{
  "n_kv_head": 10,
  "vocab_size": 8192,
  "init_std_o": 0.0,
  "schedule": "wsd"
}
MLP neurons of a small language model. Each row is named by its layer, matrix (gate and up: input weights; down: output weights) and neuron, and shows model dimensions 416-607. Each number is 128 + 24 x the weight over its row's rms, rounded and kept within 0 to 255. Numbers have three digits each. A neuron's up and down rows have the sign that makes its largest values positive.
After each neuron's rows, "fires on" lists the tokens most often at its 100 highest values on Wikipedia text that the model never trained on.

L2.gate47:101169109133130125144116147136145136172151119139199174114125132149104088140134136095111135135072091106154100137140113153130167128121148116115107128106150100127145109159106146144147148113149068122134151143142099102153099135129111130190095145109111138099138142157104126122150096124093154174163125153131110169128123142119133122167145150139135086126140114138129103112167136090124120128152105145155119109137133138117129073142111141121122133071167123172125147133127107126122123124093154120061116147165115151140137107151094148160105160090144169126131126162132105152127145144128170088
L2.up47:175154116148091150108151116112085119090158084149167107096116108091115129116132136102158129105106115088133122109135141111140146155109108126102128133117132117133132114130132120134128155119129160144130149183115151133107123147138128085137111103143140104125118133150092143117129127071089130134139146129110119113129150096131124176106074128137132087148147140130135107131156106154119117128086097124166124101120159123144126142128142139142146147093137128114168116160101144164168132175111139093102120144208103094098155137179136134140144157132129080143133114158105160142140163102108118106
L2.down47:122115134143101162122166134118117119119195147108106132103108104091120097081103175107154137110098108135122090098130127124136162121135115127183134149127112133161120176111138141187104124154123171138144128103131131124128087139159161122120132114119145093175135122144151161113157107144112124143164161128126157130102114123102120125156106094103212124151178108140118128132139139120133125133084113130165115141083179119132091115100134175151122156103091125122124143152136161113146121100118171141066126100148155097172083130121137120112162107139131122144136139148096095095141111161127147135
fires on: "0", ",", " of", ".", "2"

L7.gate626:078127073162101138136114097141130121110131099155135150120131122117132124126100123150132118139133140126115120122139156113183119111088115116138116140118144088122147118144151118086086164128145107112141139130125131108149154107138115120100115120135162121141122159135111139106134159132124128076103087139103131123147110130124147132093135150135146115139136152134139188147108122102131134109109118144105111086150080123127096142101128152122125120086100118103135142131132112185101114142105097106098123167146139080099169132119133138123095108136112113154110089105121105105116133115151098097
L7.up626:119123129129150158127130156107131085137129169148144147116159102138102157112113129155136084106113093158170097131129182121182134151078130137143087124083130123143107122076125124159115170104141097091155139114119143109137106123146159132104132109154126082172124139119115138131127124138098122130137142124071073140114137133106145143102114125098148149129100093126142097144115129136119118101146123117120093089112163161130145141110124106131120134100104142119101139127143118125144146131110119157106120074120149104122172161086130119121144120108179123113135124091122113088140078109116141114
L7.down626:132124162107118132104120110133140154156123053110103114119102131132142121128129125131169120115076164080103130134132110157130124151129112135112160109158109099149154147159139132112134121092116098105124160150140156127118172107135118117147127135147103125082083160165174130125141110153113156086111146151096119184136132163101078147125155124131117121124118118084138176108128105152098119174119114081164122106142123190132128126129137161116152131130130110143125151102088127072098130147130115085109142126125139130108183070147113122128111141114116119141116127143099109126132134184094129104
fires on: "\n", "==", " ==", " while", "==="

L7.gate1409:131094127160157117124148136151109106124142150158127160111142166064158076166079126183140138121079168119141172137111117150146143145131083157115120137099099113143128158122139180085060138137131121135120108099087145138142133109111114126143119120111160123118130137139122142111138105174105123135106068129136124092124111168153116107136144118140134155107144154169105119157134115163146109130163120122107116127136075118176139075130147100114112089160100145116125104083176138125158091122166136109102127171142092158090095133141118145144118143108100169135162155113145149100128062144116121148
L7.up1409:155163153131123145137125116170114097132127159144123143173118117110171090126134139109090145153139144158112131123116153122107133175128169113107146117083092153134112149102151112141096121110129119096149124137117107135137137164117103146123078144142115121115142127109149125134144076160147162192131147110111135113107135165112141135133135167131135117081104095103147175125167100121125142164132164155090108157148171148110143137180149139140102156181171165094132130088119111089084103126167078154122111110168101172094144118137139111122156133188126147130072125108119128119146111108118062121
L7.down1409:166162122134143124108138126128153143067120093143157119070165120132151124110149114122140093092147148131150116108120137128139108166100144117112094181114139121104177122107113137176111140142155155078144109109118146107132127129101105159157134144159143114139103129155089118138119152149130125114134135115134107145093086138152176127108134158159161142147133105084078149117094129130111105138175138137150104135139151099138104096081181125143087095138163086097165139120107126132146154121147151175099111118152135117147087079098094152087115124162080148066120125137124140112126146131148097153
fires on: "9", "5", "0", "4", "7", "6"

L2.gate1030:112131130136081150162160112129140153124118144140186120144139132121131142088143142134148122108121137118112149173104132113085120157143132122132179121115137131117139127118125172111153127133162139106095155172128141128160092135108136133123113151150122137144085130131146150127066155144062131139138100124124095151139153146133145133114127138089142143136098164157166112143113130165111135146118139149117123111116121101124140118124097119083097132164110134131066162112118142125121167096124098116127175163178137166121136136108126151156143138107104108123148132113126087136116101127131106133
L2.up1030:111143122129134091150134161175145130137152136140128133124172096191107116087145144169137131139131112133150140073114141144119167140116117072147154132117099110182106099080148115205107132147164095111138178156130131120112117133122123154105110125114123125134115130171125090095153125152131125174135116087109136128101131135150125136138135159142158104153127110125158165139110122125110090199079058103109108135110136097136127098147138131138078118180149154099128140097098142097146096175129131146136134151143124158105135123141127124165124111171093108107124126109126129136114108111107128199
L2.down1030:158099116122128118118112117137151124119120131144132141129087149095135093140128101098129148121116131108119125101154128141164128128135119128104088127125103112144121115138119113131148151106105147137159135136110128128160116121116134153096131155170118179117143105111106154131139092132135115094058128146097092113096128120095134136145175148153097116104159140093121158130118127127157184151129135129138155139144152172058089115123136141155125070152140133091144158159120144139163117143121152120166111118091153147118092151144124118082153135127136128158118131137103140140139122136128104139
fires on: "2", "3", "4", "6", "5"

L2.gate1694:104154098138158132116161130156145104146091144156149145125128131128111136127107137104079163167085157130138114134148123113133097125119097088165128142156098132100064129146141078157102152134126157132102135103131129113117127143113104137138152146173159149120148091111103147118119129140151115081108095149106103117123144100103137134148161127148138107099126103149127115096164083097127087093137144126150105124136147111091111138129136097137093111112161142106145097070131126139166117154105119181104163152113139120120176143153132124169159119148100125121158106087121126148144151138125107127
L2.up1694:109148157166125149128161119073141130139144130187103118175134108184080109149118093126135165174111135122155153110123156134085139123135130142123174121151164116113091152121130131135102138130104169128120115116129146125112148154127131114119129174096134151133122097118163132143156157118134130137129122187121098117108174154159130114116136161085130125127099169103119091138156110135151128092141127134121183106096132138110125106107164112131150110102117141115115188158148112129178113148119137200086152117131108128133113139165090135143147132097100113093145098149139101136158129113103140145
L2.down1694:140132108159165133140156159148133089107128067074104138077078131086099147137117155084125126150120127118118097114116151120106099133143108136133122114148123115132136102138154100131113101149138119104108116121121130117131095139083078125100099154143127130105127119117121144118100133126133112136133118102085193150134137158118166174117142154162157148116135100160132139126127121148131128137158082147133152075100123097140143115173094132157084144091139125162120156129120103096098114100124130184125130120098152112151119129112169137104158141141139126140154116116075141131154097116110151139
fires on: "ol", "od", "ac", "aba", "Playing", "ey"

L7.gate1179:141159079141111148137145125169132113146122106151152130126112093163141104139150129099146142136137147104117133149098125110141121138125083113156107148128112133092170096104085121067124125174089108123101163180116106092148120095144112129151137135161170098135135148146125154110140116097153151109144099140101119163107110093097134113119147146128145134127116133103132140118102111113134137140130114104149086087147124107115089123127133110144121108113141137154106137173104127183159125122103175145100092129146119139144126128191169122093115106128103119125132102136116105118119143111097134129
L7.up1179:154166109104132144154102113135168139146145161130126108114102106184129127127104150126149147086129130135157128188102117106169154132129095109107109169135121152082158098098097149097110147124145128118091114156088108115148148163135141104103114139130118127105123138169121140112129158104134140070127148179106118137078149125067133148095145130126126117118105111098131165180106126129122121107098143107092127135144086159169129090129159131140123180132146122123110154172169133153152108088108146120117107112157129147153130121157157176146130117101157153128107070111128125110132106164110125135
L7.down1179:144138155137138121100118105134104157140101055133122147126107105138137173145150128124144130135119151109100130105137120162130117139118190163118125143097118154139142162128114131058144141099097127143122169154163144109134145132142119115146097128125151057127166170120157120126079124157111165146161108075125102124095117126118204126139136121142141151128166120130136147131111120130104148182113140063149126104104094145146087114093152134155141096116125146126149118168135130096119131128095130164091156121120106148132158101152146125109131132102134134130127120124115119111162173115130115112
fires on: " that", ";", " because", " as", " ==", "=="

L8.gate689:118142139154100130076122115159109088119117118125163160152125142157102135160140146147174109127123148108099181134090145163136161121152138125097097153127118101086184154074113108128137145107138150094116157170143120114093164152123137136123115153135147122148156159121163134149096110084108126134113089108134098140089085106154125111141171161153137135124134148120138127095085112129113158108117145125146134124098127108122128119160143140141112146122104129097152119182174123131143130124129120139104075106141132097182150134152130147081166100134152131135159097148129124157132130122129108140
L8.up689:152110111129090135141129119137178158105128150156137139132123139129154125143118105129138108098144116143123126164146126124140103118160127101122150107131122127094154100101098144121119137107140115154112155108117130141130106076122104135133141131161143099137105098157111161104120165108124122101069127155063122130131105113113092129120118134165177143119096138082144157128152115113100136088128117133142147126137139119116083111139160142129140130100109123143119176133163139087136112178140146108124117134103103129139111113149157138088084165114106119096104095129161149112122136134095070158
L8.down689:149117116147102120149149121138126132103135030132137139107111131172113155149094135171133113115109145148139133172118166127133097086107175123139111141130110180105170115145124145104157163124126104171126099153055135120105160100127159157141133201135136099152121126147137171153155131101140144072133136135120081148115115107141146127118114107114179123136115101100115113136140102089122142137138120120116119145145094109138139144123108124185123117090149139095109132145162134163125154175151133124148131107143113115135082112110155171111126157120117133122156148114182109115119097099124122133
fires on: ";", "-", " –", ":", " as", " but"

L7.gate849:126152130096123140078112091127147142120105150131155145089116185128162134137137111167140146129092122101126131120113144107154136132097143135108094164102122165123139150119144150126138153110105113106109133116127170114130097143117135159144111103139117138147102117120112137135114138110129128132170105113134150168161118117109138158145124125116111136123190160135150130150118168117144084136055136148109140098110132140133097156109155111130116141107158074145108127129137090155125095144107149100131078121120156065087108124112096159095120094093142138131143126136120127127141120193129122144
L7.up849:110116159164138114109130178110152115105153098095162131112152098178157104142164120157087143112122096142165121127128128137090173146103149128153128095151160164171105111149136167112107144125163130120115151137124145095129138129129149093138171122144133129129159129112112133157144131157080161129175139163097156109135107106087108138121150112155130137111137167130112125139159100166156146127113135136143121137113122103164153160124138097150155156146159087131127128095129137107121094147081104119184134164141087126098139175156143133119126143104135134110158152161111174120122165178140110149
L7.down849:154122147171072136112166129153089102166148118105118128116155131082116113123135146095180181090122146106168120150150104145110133146175104136128135115089138135117156134094143127144089138140131151146116113160100117149108107166152120214115114130136085105176167172101142069167165116119151103121083124091129138126128141156098121189172143147167129140139102108101139110160133127134140127126178181095113137116122137145181145137103160119148134135089106126125133095127164091112141081113132122182117156131134180146099117126130112095127122106129146119094168159108112137120119108125126162167
fires on: ".", " up", ",", "by", "t", " who"

L7.gate1543:181160147134105131104152138103122115080181107101113128144118126110126124128114123169107162126099113122136122155108163153127142085114092101129136162126161118124096138126124158134148167146087120139137141142161127145179145121138117121096085156080112145175082126151133156116147099148152119140108153154148127104135118142141118116094142124109167167137142129103148093149164117182160119081124122141109098094109138115116143123126164127117132130122104113104093127096139127129122161135104111130175134184147080144109130130128077123079094126131167111121153119115140127127106109128153124157
L7.up1543:138173137142165194087126130098105121092115165099122141136105098121152117155148133135114128111147144176076118142097099140102150102168125159108123126125125121137144150100162079119117161153090096176097083133162104096141121148096126108112087136155175124175171099105134156106156169113148133115164098136139132119156145109104130136126128146149130109105152135152141123174127100122216107091144085136100121101128126115139130101097101130115113121138104107168151123082191101118135156136077125132161094138142095151142136137080111145087135134131168112178128139120128092143171158150171126139
L7.down1543:116087126130166107154114115166133094154135154145117106114074108097111173124108104127126108120194126110140113113142155096103113117114106119187148132118111132151153112105133127081121116090143142120115111155148152096102129158138113132077152111156110091103129106074120140119133130118077161126125144150173115141101157139127110163156139161112086135083143158148151158156114179125107138144145181126164128089160157096115097125122149120162144131116104141142130109111112152100141131139167101104157172190114170092094135123085109081191122108093130151134131105134140097097139116116112122159
fires on: " on", " and", "==", "pa", " ("

L7.gate843:061131162161150092121145103141100113139152134173136120125080158136069095116104139101112111197150106132146136139132102121134155099090127165189119106106129110118121116127119122143128176133156161165096086128139133144159076125136102120129152139117144151110175149105130115145076151123116129101096116146117122078123140084135146049143129145111130131147133166106121106165155123151116116120102133139147128154135110126131133127076095092144115164141132131151168145100143132099137172127105176134114142134156117104122153116129132167151111128143144113161126151087159090129122141154144182121
L7.up843:135146117123168092133155123118115157169139125136130127090138100136137073124127115141094112170183092180122153114110119164141118145099141102097145094113133172139134089115114148121182134127157128101132159117089136135135111166133125158153116129181125140127146099092129125113116134143109166138144152133129126133125132106101112145103104127103122103144098128074150138159121114107110155132123171131128135094083141103105167166144128136175091124108100158140118125100141107123123113123124095141153153139130109122144103159134097101124129132170137160107117099117138118128173167107126087105
L7.down843:187133120105167206150089137114132151133145114094128133116131134130084138133136115145142144107116130186121163136139130098082142110123121092112097091117118119133146130145104170099124116121108096152129159088181109110091128100114133103115124143091140144121082101121091138136148148153120087151141124146113139168153103132116135159112116148131201104127095111102132166091099123137121093189152129125134117140184107087139123086129149115142133113125161101098159129102145131125120131154145158102104148127125106120105096118072131156137162144103123161116066131121100099114131136139122083110
fires on: " pro", " Pro", "5", "0", "-"